config = dict(
    n_layer=8,
    n_head=5,
    n_kv_head=1,
    d_mlp=1280,
    activation='swiglu',
    norm_place='pre',
    norm_eps=1e-05,
    rope_base=11300.0,
    init_std_up=0.0229,
    decay_fraction=0.889,
)
MLP neurons of a small language model. Each row is named by its layer, matrix (gate and up: input weights) and neuron, and shows model dimensions 128-319. Each number is 500 + 40 x the weight over its row's rms, rounded and kept within 0 to 999. Numbers have three digits each. A neuron's up and down rows have the sign that makes its largest values positive.
After each neuron's rows, "fires after" lists the tokens most often just before its 100 highest values on Wikipedia text that the model never trained on.

L5.gate537:519541475473451546551475511395449459519452531456479402508538462591504493468510517527539539542469450495502510489464551520445540493526517526502469514415534474529490582548525524534513523577464491517500522504520483470512528496471476484461546535511545513475521362491463502465441536538538531531513499491458525479528467458495447495436535526449491540487419520548536559506471513432444508478504502509589551531518468497448407577459524521513527520535515451501467533516438556455488475495462432508432402544493405544464572509462475506517528517531494530512537485468485452538490593535543569513
L5.up537:521476480532465589483409454391460508489556526504463422490499479446448527486469514481509566472508488502535486472419483467458418519506455406459517489440440539489528492415456547484500455521426460508549479487464546565457527504450559467543523517517446519504566477513446455510496516480502431490520440444499533480538500463452491579483476528469467456474462504528484487532528522453494515466493530485547503476507467528480490576482483545438535514481490475473471499533549447470561495492458540462531490559492425486509455540448509489460574534505576456556578550592481565548507468517499580473
fires after: " ", " re", " de", ","

L5.gate570:570487458525490484470507496515516512487489476515487493555501479443535467519548562408486451503466516464495451426531506496528461525524505480461497471553579420507571535479502566471504523522500473481533452466462465467463467521520462442436511509446462480499498482467529508486509454536540490466556455448501493519489456460515511466493559449454435504559568489534512535371500486466451477513434462543422428535561424504515477486504515419462530504501506567498492528473518550531521494395498486425586451531564503541496482516483483478461616579474510506523484495581530581488565516520486521532
L5.up570:461413500517486511451523482485461485516443468538523518578533489535457425536507481501509554457502484482484551411570449462519517506428539470461558488530553511497498572541585529575499514529496451468533494523438556565513486529553464423501505468483513502478534543484501482507462494391499483537473467482521575545510514478487484543523528498470481454536567545449524516621575477461492493564445519480511490471502454482470469500511498493487493464513516473471536532436517524464513494416542490482506527498460511516477462526552472526493566511383482570483450484496509457460501597540539458563
fires after: " ", " S", "s", "-"

L5.gate601:578515546469439509473482473501531483476561483535449437510403513483538413508507421551534505491578544469473498542503441476505448455475497402470483540492479429516484485543516431478547546514442522471481495488499612536466493462539535424520427496527485548557415455445569520513499499523469445506504459492414448466518494533522490523504441543488558509527514475526458525516446473491469470502488473516540476520528504583534492515516531537559495539585489593523496502500503550520551590496439486513497599530473574472583547539513537595445537493497445483462518470445510482507530481375448534506
L5.up601:515528456421540461512480502459429457494496576457453506501446434551494492519584538466500487481508520504554463514471470463566516500458501455506390535574527561507487532509483531459537466523521452453485443508523470438464446518440430450557463480483573552524528450466508467527435448499524461482528465478571439462512538456505548503505488517556535511508466509497443578475514482473487501516485482476463553537497459537521543522452446467476420468455481510463512466482504500476526501471517482504551556482482466475470516509545556524517492468522403439468502509523501597517553569480565616453
fires after: " ", "1", "3", "5"

L5.gate1269:478491490435467474451533463543512515492465523506488478552497449555510488537490483582508595504521542452533436451512489584464521453542496519452490511456516508549478483495496478491498505468476561429441439555472454496474536530511509572525516508482514518503516484535459461472502472482458454525418395438487460475535455435514464513511411468479567524466545538568534490500425530481518451478543484502524529494483433486490502562504483541497459517490500517540492429487535531442591511452405501407442513545529504528471500500493458427486558474541527531401507566506554455401465510522522439532
L5.up1269:534465536549431551533534475514474562464501562506532523559512497523454434553459505483587548571546477480547514524519489534578551521468487514505460478522600454454490484519488513491505473490579518517453525497451437441446512535622487512479493503528537507527435507465495460474523524556491505543489517432487598541511465537440475453510531424465564515506505509546515526572437574511494533483521426509482531430555508498518482489530511522500542525421485551503541552512546482437403446505475521498517465510419466475536484518573500445474540490539447481473483573418485474466508518481535465519
fires after: " |", "\n", " Votes", " ", "s", " As"

L5.gate334:575506434494492547570488525438550502470567461505447577525489487495522528456471509540456480504509519502489488546446550490518495573455525507552501550456515503587487556551472436497446516464505491488425486511483453503488549507530596600413604548559536528506466519525478447507533440517464492423476471521475572530515503505495517506535459475445475545467391498569492532408465501519443469474494486509503554436492568519479502490488481500460530450483551477432562518513466536527520430544500562544447504489537499524578464488533443540523465473464506531467452498485495499494445463585497479532
L5.up334:454504473551523453587473511482501511523531520567463538495480496459467517519436539424501451452424532485618452507458501501458431506444482516498530474520503425527482605490538445552451497369471444474444493537475463521497499463427490542502508524515506482499542468488438468522489532519546550517523529507523520547545425480493556453539490532549558484520531448590499478453506453521499457473535512504453472465539498531524422496589477550477542499533502540427481488498390525523500488557499538527479504453506546540448470497521550484534524526463435531504491561435451500479475481464510526463
fires after: "0", "9", "1", "2", "7", "8"

L5.gate105:550385472498511527434391485530452501512455522471522491560481433606506540520537519505482431504532511534462536468482526486490538473409517467536476505529464533472474544532468500493543532463493602552543440498541541446501518469556517445468495482562561480474519481488516526495526568444466572563443484501522512577512482480511490497461543406502525546544514407458479546496542453418459476473497512524458459520530550465483489524455530455458492490527486469497511508555493519533536488425536484420463463440430440522560499461539525529603476508441481412527485499438511528446558506505392506479
L5.up105:454533572462527548497481454463542489496503557427562465532452540482463535507510498511566563427503514505571497522454521516490476505524555491500488514461499494510503486546491426468551543492458500526467445576478478507516423543575409493457557546543441482549470540424487505518419463609562489546470532522431522547556488518557558480507434488524517531492540474504519429505546466499486482504528485516491469515502506598472492470587533519515493476542550549523504511497453477473608423561513473490497533470475495503515483513518445524431496502525458556494494458470544567521506545437514490474
fires after: "9", "1", "0", ":", " ", "cade"

L5.gate912:484529497506517539495558466479509449559472509460508545545467540503476478515517543461553607592578454548436437446510511566546498473572491519470542509433442506585543473438474516499557499420482535410511520518565512513497476466468543569452477497503474465512496468520499508474469408478428529455545484524471456468495473479485523485496481575517489455531515500526512538602523492468427515475461402478446549476500494484565477549503539566482577485575528476433496589488476495510503584490516488521521460531471440555464515510463449542456459539494527490529551503553491494523547456527501541466
L5.up912:526524568484523543493553448462576491523523481512455546512454502507468476453523532457493560492516414556488468521500615510463473476531535472496496455511478479533520525434504541470488538501473557537533550537557522498534464529489497448507533523505431525432500574414455477493492432467454521465528468487489479538519491481403500472515455491527574515519547470537488579515508501521482452467435487474460515482442463520514472515495527609482523471570580535523448441438524540457537543516552535490457439480522499470503479505528549526524508490473516459492530497578418487431466425534522502495
fires after: " ", " \"", ",", "claim", " promise"

L5.gate648:518493438513460479511468473496531469479512463440536536478512532431514461478501489529593475479542465437537483497548555475517476528462528559522470530530529412449458458518478481531510426468544524479465545493467476474524531503531464463481565519453498528539549477507462554518435512535519561523532519474454517506434453491503540504451467455477448505531465428488433432439484469490564506441479577545460522474495474442485466481516513506479497400464482483515481514440549518541508431565550454479516536578453492596450486397465500511450496530475581508478528476520496538463478494540459470490
L5.up648:467507504491441482522481483488555437467609544436453564477547486416436532464483519508566494573559490479517472488493509469477497537553487497572457408507541464493477489472520477482478435532521432440508514567497479532524485505473477499514466520419477465510551462514489557500588483479476465529476495454474513512563483473555494479486454553499474519519533482499525523539458568512549517444540512537458558564490523475511440461492538462497503398414550394542509500488492493573506519630624514484467420478454454521477507488469436508506443525513535511489484525487476494526526509483502526515
fires after: ",", ":", "4", "8", "3"

L5.gate114:479468531511474491497461476441549472551483551502557472489517484488473472478477562508496484478606480569426447436473489514508505435446488508488522537471493376537558501477554496490478537529467431417466441517510549494491527415434537519530472521524488511523536531575511559526447500567522526503449456497510538524507487514443524483464520479506490504456539503511549560550496522423472528518510478497493493470452469439466482483427455526532464566563445526358515535505481508511463473499507563524519440528521485492560525412474450432552526515510534540549545455537454463463507549423442486460
L5.up114:495465471483425470471560544447462456484500522537540563497551494501524509511436491475492501413569433463515476478522533446496499482482506534489471478519548478499533465445575534488491524572487537539546504539444532542497473431488493483500422463567550444529487569491509464496494604504496494518406486538475606504521548538439522484540520477547581443503535501494488583547473515518453544510514549409499478484517585438510517503511446519498440440515521495521543530442492534520515547549544504536477563525439515464509498534505531497441543515555549487479484503528458541460479504513478452423
fires after: " ", "-", " \""

L5.gate34:532551493466537533473458453495590589536581481500485513487472486461524463448497500521557498530452510513581470459438427531508541424467495545542439487517504479464483432550544486459507444517535506530560467499476473481531595556473515563431495528477509463480560516489498471483507463543561471504465494527474465501496438573496503545482549469491500477431408513535473530492502523499468517482469519510415451410454489597501516499506515569495537453504498406517524517471479492571486500482492533467483500539540499482500510553449512513529473438497513376504407508464540539522482517521510438517
L5.up34:488522439508449579557500438541522472508480511497524532537505498540486451538452524422501462532480598478521457486496456624453526544527513509557484454492467443457515425472449447535596431482546465475454547568509491507495513534484501498560489535501491487509574512502518530434485507498508467476486507512573479520484420497497497380542443440540449510404481547466500502534496518499523516464530432438437474536476447533510535450443529496540493409505521496503478472484460522416424499572520443492575476522459502420505476504401535543513522502486456550534463569468441571535551495454509460517
fires after: "\n", "1"

L5.gate646:559529462481486562547528504482541508547565533552477513575505495525489508490514465519481490541508440489487479497426493558539557492460532421518458485528474525500460486498521415563490515464453510478484462519579478492483504487513542529504487501466501460467503479502453424541413503475514456481471587343476435518480531508498461505484446500535469457468576473524518483494484452451509533533522436537498568452494516507586431529486555503521493507487506493444537455504473534477428457477478530519514416532620506521436559498529468533460513536470501517480442461459449470511495479515528499478
L5.up646:503418559520532500500480485483524444483490545480482490514553455480562488489527529487458450473505504490480507494539489477564454474459476478526508535466484505552506566471453563515431561500471522508551560575447537441467506546494492500523463577418527500459439514479476466488532501558482455475564501340495545460459402531468485571537488537504438387536459508425475478483481493497414495452508529484444544570491552551501544480513531524530510431459441560511476491465535540530523466523450488473528461482512511469489525492478484489503448534551443510462550480477571498526462492501477480522
fires after: "2", " ", " ("

L5.gate1224:491534493448398444471523489498498544464529553507509553474487531507497454527517525526471469505533399495492418525554548575501563549488499462525515501445485571492479527517491560486423458491431463470529475494449490494520500500514559521504543451427570523450502413525465458518498490520529503517474510444453466526467492483516462441475493450542439459481406499521517484571541511444462472499496516494476546496472477491543549474461520507524478455462628466477547462525524499447537525457418522482538414548533528488489512495492455490503609439529509541420493467484446517543446601515499483516
L5.up1224:487548535474485515510567482490501607440550515577535543531545565519551446535520501568474467461530460534508505605536466509455517444433523507465474565499459552455496521487585574490506525502479477522479556539451442492463486464518470499460508549414514508471565463556472450538512514507550503491437495470403463476449495509499503460506443568540545507473498543506481532493464466541564472525506499547432537538491531564556465492510484513545526552420526551402494534522535517518510441522526499503489499512555471548506529453540458426443555522491491475471557512490478439489441479514478523483
fires after: " ", "–", "-"

L5.gate273:496576447466532424472498540483482497562518467517486418545524519489565491500476560515526420532512484478474420540443518479508518535492495467503486438533541537554486485560422494536539520540509523474523471498496503486434504504498506518464515504435521490488475536474587393546492545527412516535535476511519508499494521514477508471557493559498524461471447520517518581479492463521511488581510559531514494479416481477437465471459564522504532447567540529574548513442526542472530512467534534544458458585469512458584478489517466556581514466375533494404483544472444469481572486521525446532
L5.up273:422432512406499555485535491418476487503514545519459517511485527541468472530490495447604487484461486418444504529446561491501483500529486514498486488433529540516488568440476567553529464509426528473525457493478463518493479535399490443558549467558530502540546415488489519474466469520545482447508494506508523521526455549456471527456468477529562562521513556480503417574493524517532477529493438461492494538478538597490560476527453532531480549497489465482501485506491589501491479518429502501556530468508470401458493467513464533500459554483487560602509448590535497549504539525505511443
fires after: " ", ",", "1", "2", "4"

L5.gate720:461538467451403480506458572544528486476463438479515507471506481454492491570490556520553523511476540609488475506495491479538458474499537439468420478417513518553568566525485557529493480484523528468444450519465480545452476523574552459435503529486474520482559437544493495535496535465532500427491538581469490469493470486529498513462502521443554567516473456495444525421520486434479514504527531526540480500518466531465477510470521529472545494521542454520461498454586477454538489573502498539541482565470489483511559515430546555426538492516451417481470446544522439474529503528544455506
L5.up720:480506508534513480475538496472457488443494454461552500425572449550539560485560529515547497522522539531550514500443496462428349428498475442460529514480549535461450508476540485461527469444460515502476382522517531503487494493560544505457559545510529450508444485550532470473538548555509543513549523486481488501440448499470504473493496452530500508478431478505432446469512422470437534449553488499529554556513518481443438495477491594483524412424528464495545450446539452555500482483559435511475478523437571500491486455541436507465528576512522492499511506473557533475477529517495497565
fires after: "0", ",", " $", "1", "5", "2"

L5.gate953:508541494494578510494525509460516506482563444524519409518476481455513525478522487477506525531564406418515459532501488525462522405475540486513521461520459520514424481547571444471483451402436466546396499451492535489512520466519538542503493451493451542550465532596487494510494457528555519495435440507525512513428552457493505516571493498472499527492478536431534509510543444482437414516535483517534582477456501559484508505536472421481528497477587483484505516575469535539496419487484457498472470495529543482454400546441487529510533401439511518458525544476474524512435512504511520551
L5.up953:437520460515488478493509491478456506466511533509478467471429540516557523473532547507570409553413521447508483549501491587554542462486535549527532488442540479596432512508545536471505441488509492457460503471541571538486499477558497474527456552467457444583449437478487564517442422425510511472467461489506529511524482492484501498526531537454454543440421516515437449536535504464537572501506505483543497548517507497551490472494442491451530525445537502476480487535515521492489609503441539494499573455499460489482494453435486510498499467479441523506490549557516450532542461557392467512
fires after: " ", "\n", "1", "|", " ("

L5.gate710:446509585559395537500542425510574461539483517464498526567502450565493550404481502548458512494500474528541476486486443531526471507482538414530580514570494487563476576478540540509478476510482507497500462486433489537470546531494510509461535501498494485526501438483477427533527461510506466521464539533510495464520488530539503509537480509585490473501478516414555421445542491455453486478553552436490549433425476486535460531443521517547496527557529502450529491547540415465467544448467486535541455438544553484543459545470465463436480542486436537514443500476505468450540440414410544493
L5.up710:509532587525526530522483450471461582530504569449537471540450501480477447462494489479472455545551481503460452548530486500515538463538496500419489466459476499488560420464525599472554546490489567507516555545409506437541481506507493502535517525509457469510523475510501455414476504575524475472537514588443473490473522503466467574497502499484407440490489537453511484479468479461553452590441550570490550410446538500458484559519458517504485527504485528525581479555498566605523488500466448478499511484480587491454511535476535532501529482501427505525460480463472535476479543468424539529
fires after: " ", "-"

L5.gate366:513501427439532542478512486489537471544479479525501522500514471455464492558541457480556492485521506485480501489503455463476505473541420542516522485483532553501561471484448474535461513505434495491445483540552459530557550453457508518465482499458493461483519435520487586543411532501484474485491609377549539527434531491573574482458545508524532511511517546503464606451479512484480498521501524553517557537412536408448459537510492534521514437461551479462553481546518541553480495445552457492469486540477474448540452486523525562520537464554503508510476481531514507584530525553549440496
L5.up366:495530474441448447472445511542569561449461459473465470536515398512533394502512482594503572504475550446488475540486479539542412446470476474497502449519584449467513514484507526464493511448473531509475471464536526465486547526523529541460507493488475467485580531417470529591536432557572511419534536519485464481494458489474455440458543502513533463533485520499544541514500515526525509502475441449527526468504628467473507481530569466526516540487523525489532446466471463504480513507527575465438448511500506545496477479481511491525475536462444531500501459445459448497474490496508515476
fires after: "1", "0", " ", "7"

L5.gate61:528534436481455478585479534477523426436485455542553464509520513469495430528495532445487496548599526504495494573518475488519468551517466469495483516510478471500552476481533461520470512505491541454489496507411495481418497479502546506488507468514514460487456484493521497553429419505483489455461484502505438539481533461522506489463535482521624537516515470498600534534547496351506515521474526502473469476530514540486492464539556451544524468470510457492488594460478507508436547518463540472533456524497513498503414467516492476476515450484502410442563511516441538486525398443460534509
L5.up61:514482505522534474546509497489569513502489488531541525414481490505439587473553544517518504511476504452523460549428494478517462542489454433515542451515517513479485495536508537492537544581534528472539448524451501471473479527443536494533480524470544482513643521513581494515505557443495550509503531551533468501526542577552510569579581580563523494477510512401497569515500532497534453469531491424481454479491439485480580570460487527431530504540454526427486439537550464525494544464497529512538544492495479445526533500493529456431505563497454448513501543558418459473548504499487462465
fires after: "\n", " (", "-", "."

L5.gate826:461478456475501520514506565483462488498587489478562560502535471504529509545529546516547429486492475611507527494506555464446453479500464460500425540573507483510511437542529490516461453504495525526471501488511556486514486463446481473463503423463528519500501525523454542475520426426520536492466496528508481487466521429513518508518475454501513420480433475437510483438479482487523441525537454458575508512522481543528461447472488576530503504509413469481487542551490563495554429514470507502520604516452494477474454480500564465517595512480462479549500579457425470477533502547442497488
L5.up826:518469451497527489500536539471492452529502482523543582496497484501459531542457466544487474510463445456504582473548582542508498570511534500432501469454560452466529443494422501490409487569494513464516458575583524485475491479473450462458411498509462598515592499513470574547459469507451506433496508583453494506558516517524504444539506455585445455464483479451466508521469569372503516478529417525480551511537446518473530505433517484493526411483533548443486482470517518468517522468482535451449458494503544498519560572593486454485516473470568502507528468494471512479480491532470446538
fires after: " No", "5", "8", "2", "4"

L5.gate1259:517496498465491407505499521465494479533472502505495593441540443505488542514523436513472459497501406464607435499462516461514577489548518468529483533445474488494481462526555505498583507480499491545552463511535487533579486511448518489456471531446550505425477553482532496457466487463461522535450472531544465515564525500536446477438492479506532564450451402394575497434542483494408480525479481497469516478500453523614467456557502479505547467479494487462594495489480468516438503436492497379496416489526566448581494481506524490463456517441509455522464517540498549525543512426524513511
L5.up1259:504503513498511431537535527473527517464496530545480495483556579492525459404462523481436465519489422504478521514492503448506636466527475405530505536470394539488561535532559450432491484447511531516525533457485524525514447491508559519514510480479502451477532448513454509423478517525484556512425492528520460470479583446523522490538447471487502473500490539514559552592526520513489466501469509496515476569456432400517450434490536528604553553517514516492528608558464507487505509509498506500541460457507488513495549530550473501475474543469536477539487445463414532504527504514497435516
fires after: "-", " (", "\n", " \"", "=="

L5.gate721:467457482494516445455511598505474490453508416528525493515459509584437471500487598494439474551491524474456429492482505493487409496438494553474531479486542413533479488486395482489510600512502446504496513518454551496517463488561494521438501477507526480470520431538487470552450492617495521489493574510455501523524549528423520561499510491540517540457519490540513527475501421450522591509471549487563502463549569581425482467587551561423468547467449464579431499521530532535568490497455491416502511554528455492543538509482479487504453433473546437509543503507485449518507477518509470467
L5.up721:492450449508503522490515487507478470486490521424545519459471533520517452537538546536479504474450525487562506509527476497468468546542547495440448532447541524519547480372459514544501468565498557540511539517514472466499470533497416475455564441553447514450490512516435541478501427507489370497569452487530498468498455556522438516492481467531492502423509431519496490544522419493503508520465470522453480464506523527471521546515462438480440478465528476538425569486479430431478449505389500480475455489526496562541487548508438494518503459490432522466485462479490504463417426439580492506
fires after: "1", "9", " ", "2"

L5.gate434:532438496515495579505498455450503493459498456503486529468482497590394458575454537505475488473486581528464541532461461545514529528517413480521491462486424503521502580480502420482516432496490562483518475520567467489454454433507439548495545470521543545451412492502484587521506514474550463523520523442491505448477501453527538468494464489521524553613558481489494474607455407472531465493546468538480499452444469479465431486504582512546449557462475442542462507512487507503486446506480475509515587487477502491522477442515442508496452476511507593504485475495502536513521519462490544496
L5.up434:440458518445502552526530467488524471493438483458433522526491450438500509518578471510507529473498511456475432571541520506521561493586422518516452496611472499532443483517519513513565458508537523449521499557502484517456481508525539476463507573498577527483509478519512516514529437543510495590565472537459506486572461425556479498482408496484501462447506447573522499518467519453557647515472535507468572450490600497537522504436521504524498533500476492494496519468568531477525465452452563511540363545449470473533558516498503522437475532459525562543435494510526503499568507542529536539
fires after: "9", " ", "1", ":", "0", "–"

L5.gate743:505528465484446483564433478505552571509468479477455477452480491431502564503550531475476422473547576474501470529431462496505512512438485437571457454428553542453498562462442584530532458505469584482446473546469437474492506432489473476491521472469517561472491455550518535532501556526504525495504443545466479540490535442522435538366551496522539498499494472466506535590455474480475484500599493504517537541506475510511464522519537506473504549474520530542507503468481496495547502484468524511476501504461540469408530512541510523468488485441473429550477463508521515498551481483529504508
L5.up743:522508458519500562552542498533511520480585458436472539471493496424483483556544563422497485543540547506550428536488485513563500502437481464516483410443564522529468543505494524427446534498541564504564454528467516553460539502526544530484501458477462487486473498530490471461538488553471542524515440529534558616485502501539504513462516472508507521505531508592557497439482535493492428435524469563473528501459472557535496569459578487463586561498564524472489538527503482505492485490509536490462509516520501474494492485576564548564523484489420499504542501499526511523437518467458539393
fires after: "1", "0", "2", "9", "8", " same"

L5.gate507:560434488510514564452410560513497515429518488490535496457519443500538534417541498463515507545577534491458523508534461498485446482534490469445492469448502533543456514557440516471531437502516485466551518491453529448451521541534430520527476442490512464510498468538504508485536503442446510465438456585447536529522494486583500514485538481523524552497520532448559607471541504501493464558551469499536527474618486526490523493467612498526486494536454489524450479606510499533550494531508394469539495520514494532496509461464533506482545501506535471620443510456532521512472409581538507504
L5.up507:496499503509539565582525489520520539505471526550478446459484493522457553522567512429498503458531552465504526552524550502513419499576472439492443470437555403527538467594489499457503526498521562491550447449569487535502519555478472536461466463588479491409443498457529556519547527444407489448483496504433521609446496551506483485478520501496516482487459474526539490519472473509520484458551450547491502550501464465493459496552484503431463450529439505468492509521528538428435494487509512438480534445481500490589517470510558466489571477472487489511483548405515549445467535544508473501
fires after: "9", "0", ",", "8"

L5.gate194:425557471494432466512519580452412517516514442484472450435453504527528484505488499431443449517468487510557452478525516403516549429484487498551536525515612506518486489557504530519483477530525509479527517488454486541429498482458452446480484493515535542477405476446475492456522510538449525502440507531498523421423506531473445446468565528498484408435527440440434540454507469498513513453455499467498497468538480507483561514443459463492497529479524510533528537481525521462489585448480493560539450538444465509457542499525479512464544424530463448522497510498471515465490515467370592537
L5.up194:458529546431552444482568496485491449620468503493455503522484493456578457511475465424500508533490447502538505515514463447437494451455506502496484500479551521534497512446596523450456514418462580504507496456511467555484501488522408515515529489508505528490472384503513523460451511450496533549526522409483525440470521511555470447462472543489511511507539546507475512496552495515540473475488487550520567483554480506516512483486452462503597493556442514526479475509458625445468544503526520492601481515459530458458423499461474526568516479473477458523525462554514478432441507450485475539
fires after: "9", "2", "7", "6", "4", "1"

L5.gate116:520482527502487514451473502484497586448538497516430514528487531579461526438431466534479530481490484447460440502499474495491441502505446483481499456450526471448419523530505524472471602542443531435468427426527505513536497482443445466415416473503507502538478508508537494522463506472475505489446452512534479500497472427542539450517583506432515467589521539499466521378459526573472487531606485474461498465550459507461530491464534534393486532483443560496511428447490452586557525486469458410460536449521414529442434449511484576470460486506534468557461586509525484546494558489489495528
L5.up116:521453533471486451502458524493500490453459580496496476510546465552438512435513468522587462536504512474509466450459561492498525566468455487464538513552523412511483485497591494416501439534518489541497472471452512540541466460582451453468482529513530579443507482450487547521508420525498561444485466402480417507479477454500551560542507407480448535518522402468599474427522513452529477524541516510483491503503399453537512541516525524511454476547455506454532464471469472463499482464469489548570540544503478451436455520525476554502515499518526458515565538481475445518526514523493444534
fires after: "0", "1", "2", "8", "4", "3"

L5.gate279:535513489500481572514539456501447568494623477508538511589523408504513558509486528524476506478522472529561504476465505533490553499558521489494489491521565519568537584535504490493566450545473564497499452578470419518486551509428538429586460477474521550493575555531512512497463453490444444466470465516430492511438517536409568498498492452427474438404539452434508489542527501474497506432501513576544519509533474555448495441541453498522513428514440508471433503536364474550520527510498492449505502456519462484479491538475560508499550433447400505516514536485460547508460437537474493522
L5.up279:457532525531483511534511514512547539437542511437434473494488454550499515487522516475506508544516476401498566474475499491498455474516465452503492468539565537602545479465532480463502529496416492453504484525519491497440533505461463509535539503441579560495451522464504470490476504502504446415508493594465505418499489451495450489443543528454570536493540519489500564505474518486447507491495468530457526479485514559536493399473417425479509526524393489489511483449476461500538516485518436464476484500517470585499517540524480471469490434540489487545524470537538514547561558461536517510
fires after: "1", " in", "2", " ", "In", "8"

L5.gate268:551491502500469508503560466534477485510451499538443490452464542457527531545449488553511482509522465477482544479471447520553465496491476483528506478493564510480561485514483511502501563459483432473563423522515530537435591518517550555495508448486448543506547471431421534455500451507577514493575529461479571457522464487496554499429545486501480520538555563476530505546505523396529519490557463493509508499528534464472508434513432534420539417527553510514486505497526517553484564470490502469440496489461532550469465468453467551518491533569435472476509513530485508469543625442573517477
L5.up268:491450567568475506518536474520509450507482500494510537492616478479541494550530457571515506492521530471503518479436539522493506504578475489542476525500510386577543481459498500499512498489423504507516545490463595531498480504399513532512503466534488441465481567490480586482456536544482588514503488494529422562477389458466480482469525458531483521494441546416496503563483475550452543481466458466497482460483508483487499486514578475522475443559491479496446544527457529529460546464552540512495493459506466537495440551512503501501493496534518518478489576459506522490542485482485521503
fires after: " |", ",", ":", "1", "\n"

L5.gate23:400535449588486454475475532506497471481454523528545518485487498507538489501436526498492474454518502470464458598463496458470444437471539511513514555533499488409451512504473465513483525550456495497546538495419543524516576496550532434513528522492517512554463478494419448491520527503485538524514466485502526475568560491508512505522479481444524515491493430466475541431492559547493468491560533423533552492548550526521464522498531506404509484476418447475494476476476555515452510529490444520492569482506538478565498520506562532547403540542452531426546544561522449500489461431489503452
L5.up23:443441500472439519506526439549501517487507475467426479516479516534500519501507470489521482544505462506532522473543582545503530545468521454559495536473489421533493482512454504509543528501517548451572501552496476443436557520515513398503559526525522514554448504488501504468535552508500558486543493502472515407475493568521485419485505544511478517439453508460572523595461510442500524587570468484441495516489463559438527534423578509489539560457508573524466505498488494495431482585456457521428505495467481542424480457506478529506506460515457507514514436519489475561448521501507460474
fires after: "3", "0", "8", "9", "1", "4"

L5.gate810:502498510506469551498458535403529471475458505559459568492503481477466579495537570505495483496474499522517487449495543458481494522377501489456486463441481522457460551548449493535536479491475498498540492392448433545513477498520524449534410528454539550476471427592553509571466462462470504506511515456431570477497467522491486518466499515515517519368480590503460532475440508486475518504485488497544477488467402470538512525459545522533485389495542467487501490485462422499504547470437571521492530480479494510464494503451556490529486516524573513497469495532499505537484473477531430439
L5.up810:587506526580498538461515535541515575508478513543496569453475477502542447530543547588479498457510451530477505510504396515511470530565522492461483424449428506537520480535487459502483483480489583515472499503568558477492518454558550490454478479505479502466591491468500515501497496522504546537538549487432503520479454531563520508503508435545510570453503522525537473445499477584518491435468410494506476467476491405519530488541462475441537502456530504488553502548461460496426570532450512561513440509518566521494519478463478463487531479507444370547507581424477486520437398457569444459
fires after: " the", " |", ":", ";", " "

L5.gate1154:586473513477520548470455543538503567591457544488543445479469479474526503483502456560564427452524458493486544513531520512536501506516522518478590501510463516532525480466515521449510520501556491460520514450485533578514427510487476477424519498523587454523475399560464518503492477527542498565531441466466448448483441476565474473449471486452506510518538529491509523520494561569476594488506522515438525477518473412459448490497497444517520465516471528473506457567509569543450504468509421454458579429540522498516484466450494458522514555432530543443531521497456525448493536475574480514
L5.up1154:448549468526507486469486537485495501506444520547552528505503542445468510532547412569439479465506535526494528498522522520444463541486459558495483508531395555509495531480472549627534494515429574503489519485424484511514489492544513601555514521548545537536578496503581482495440526501475544497536491420522467523518562498482461521469500439472503491443602453522583433514413518502491480538409516462470522448534544537484553501516500425506453551484489469471505534474429505508474476502493542519521491542514520551512543430466478492509517474528537519497446482451471519421499484498426434458
fires after: " ", "-", " (", " population"

L5.gate1043:492531443489499506530518483516480575421534516413517532469469494556507472504507527492490458541559388566490537479516452519516524489421501532502498529456482494440560512582434464512504540424538510464525555526471523511487433527510470513456471493505526491457548494363497540501469523498527481495469543475524521488521497535523526530489539522454515502518484574451463496418388423481461494489498476481542532436481521531438463460554497539496519572508548474452486531467517504564446512547470482431472407511553489490475457527492526450533526521412494441470506492461568462463505456442574488537
L5.up1043:476506575497537487471537555490558529578497503514479506438491471483480487529528505477528522427456523508528497553441496544510516463483519517465501506591465505462513456506544529500427531581520545529514464496422519376456509497572469583484466516504516624493530484472550482481583517453566464501518481525547481451465469526489532492469532509552522500490442535398487544553484483547518494504483529512467486485475532435500558529489452374514487449469499483471553456480515583506527503451523484533539513537495566538546564484519504556541470475537562486501435602476532426523515509456534522517
fires after: "\n", ".", " |", "-", " (", " Star"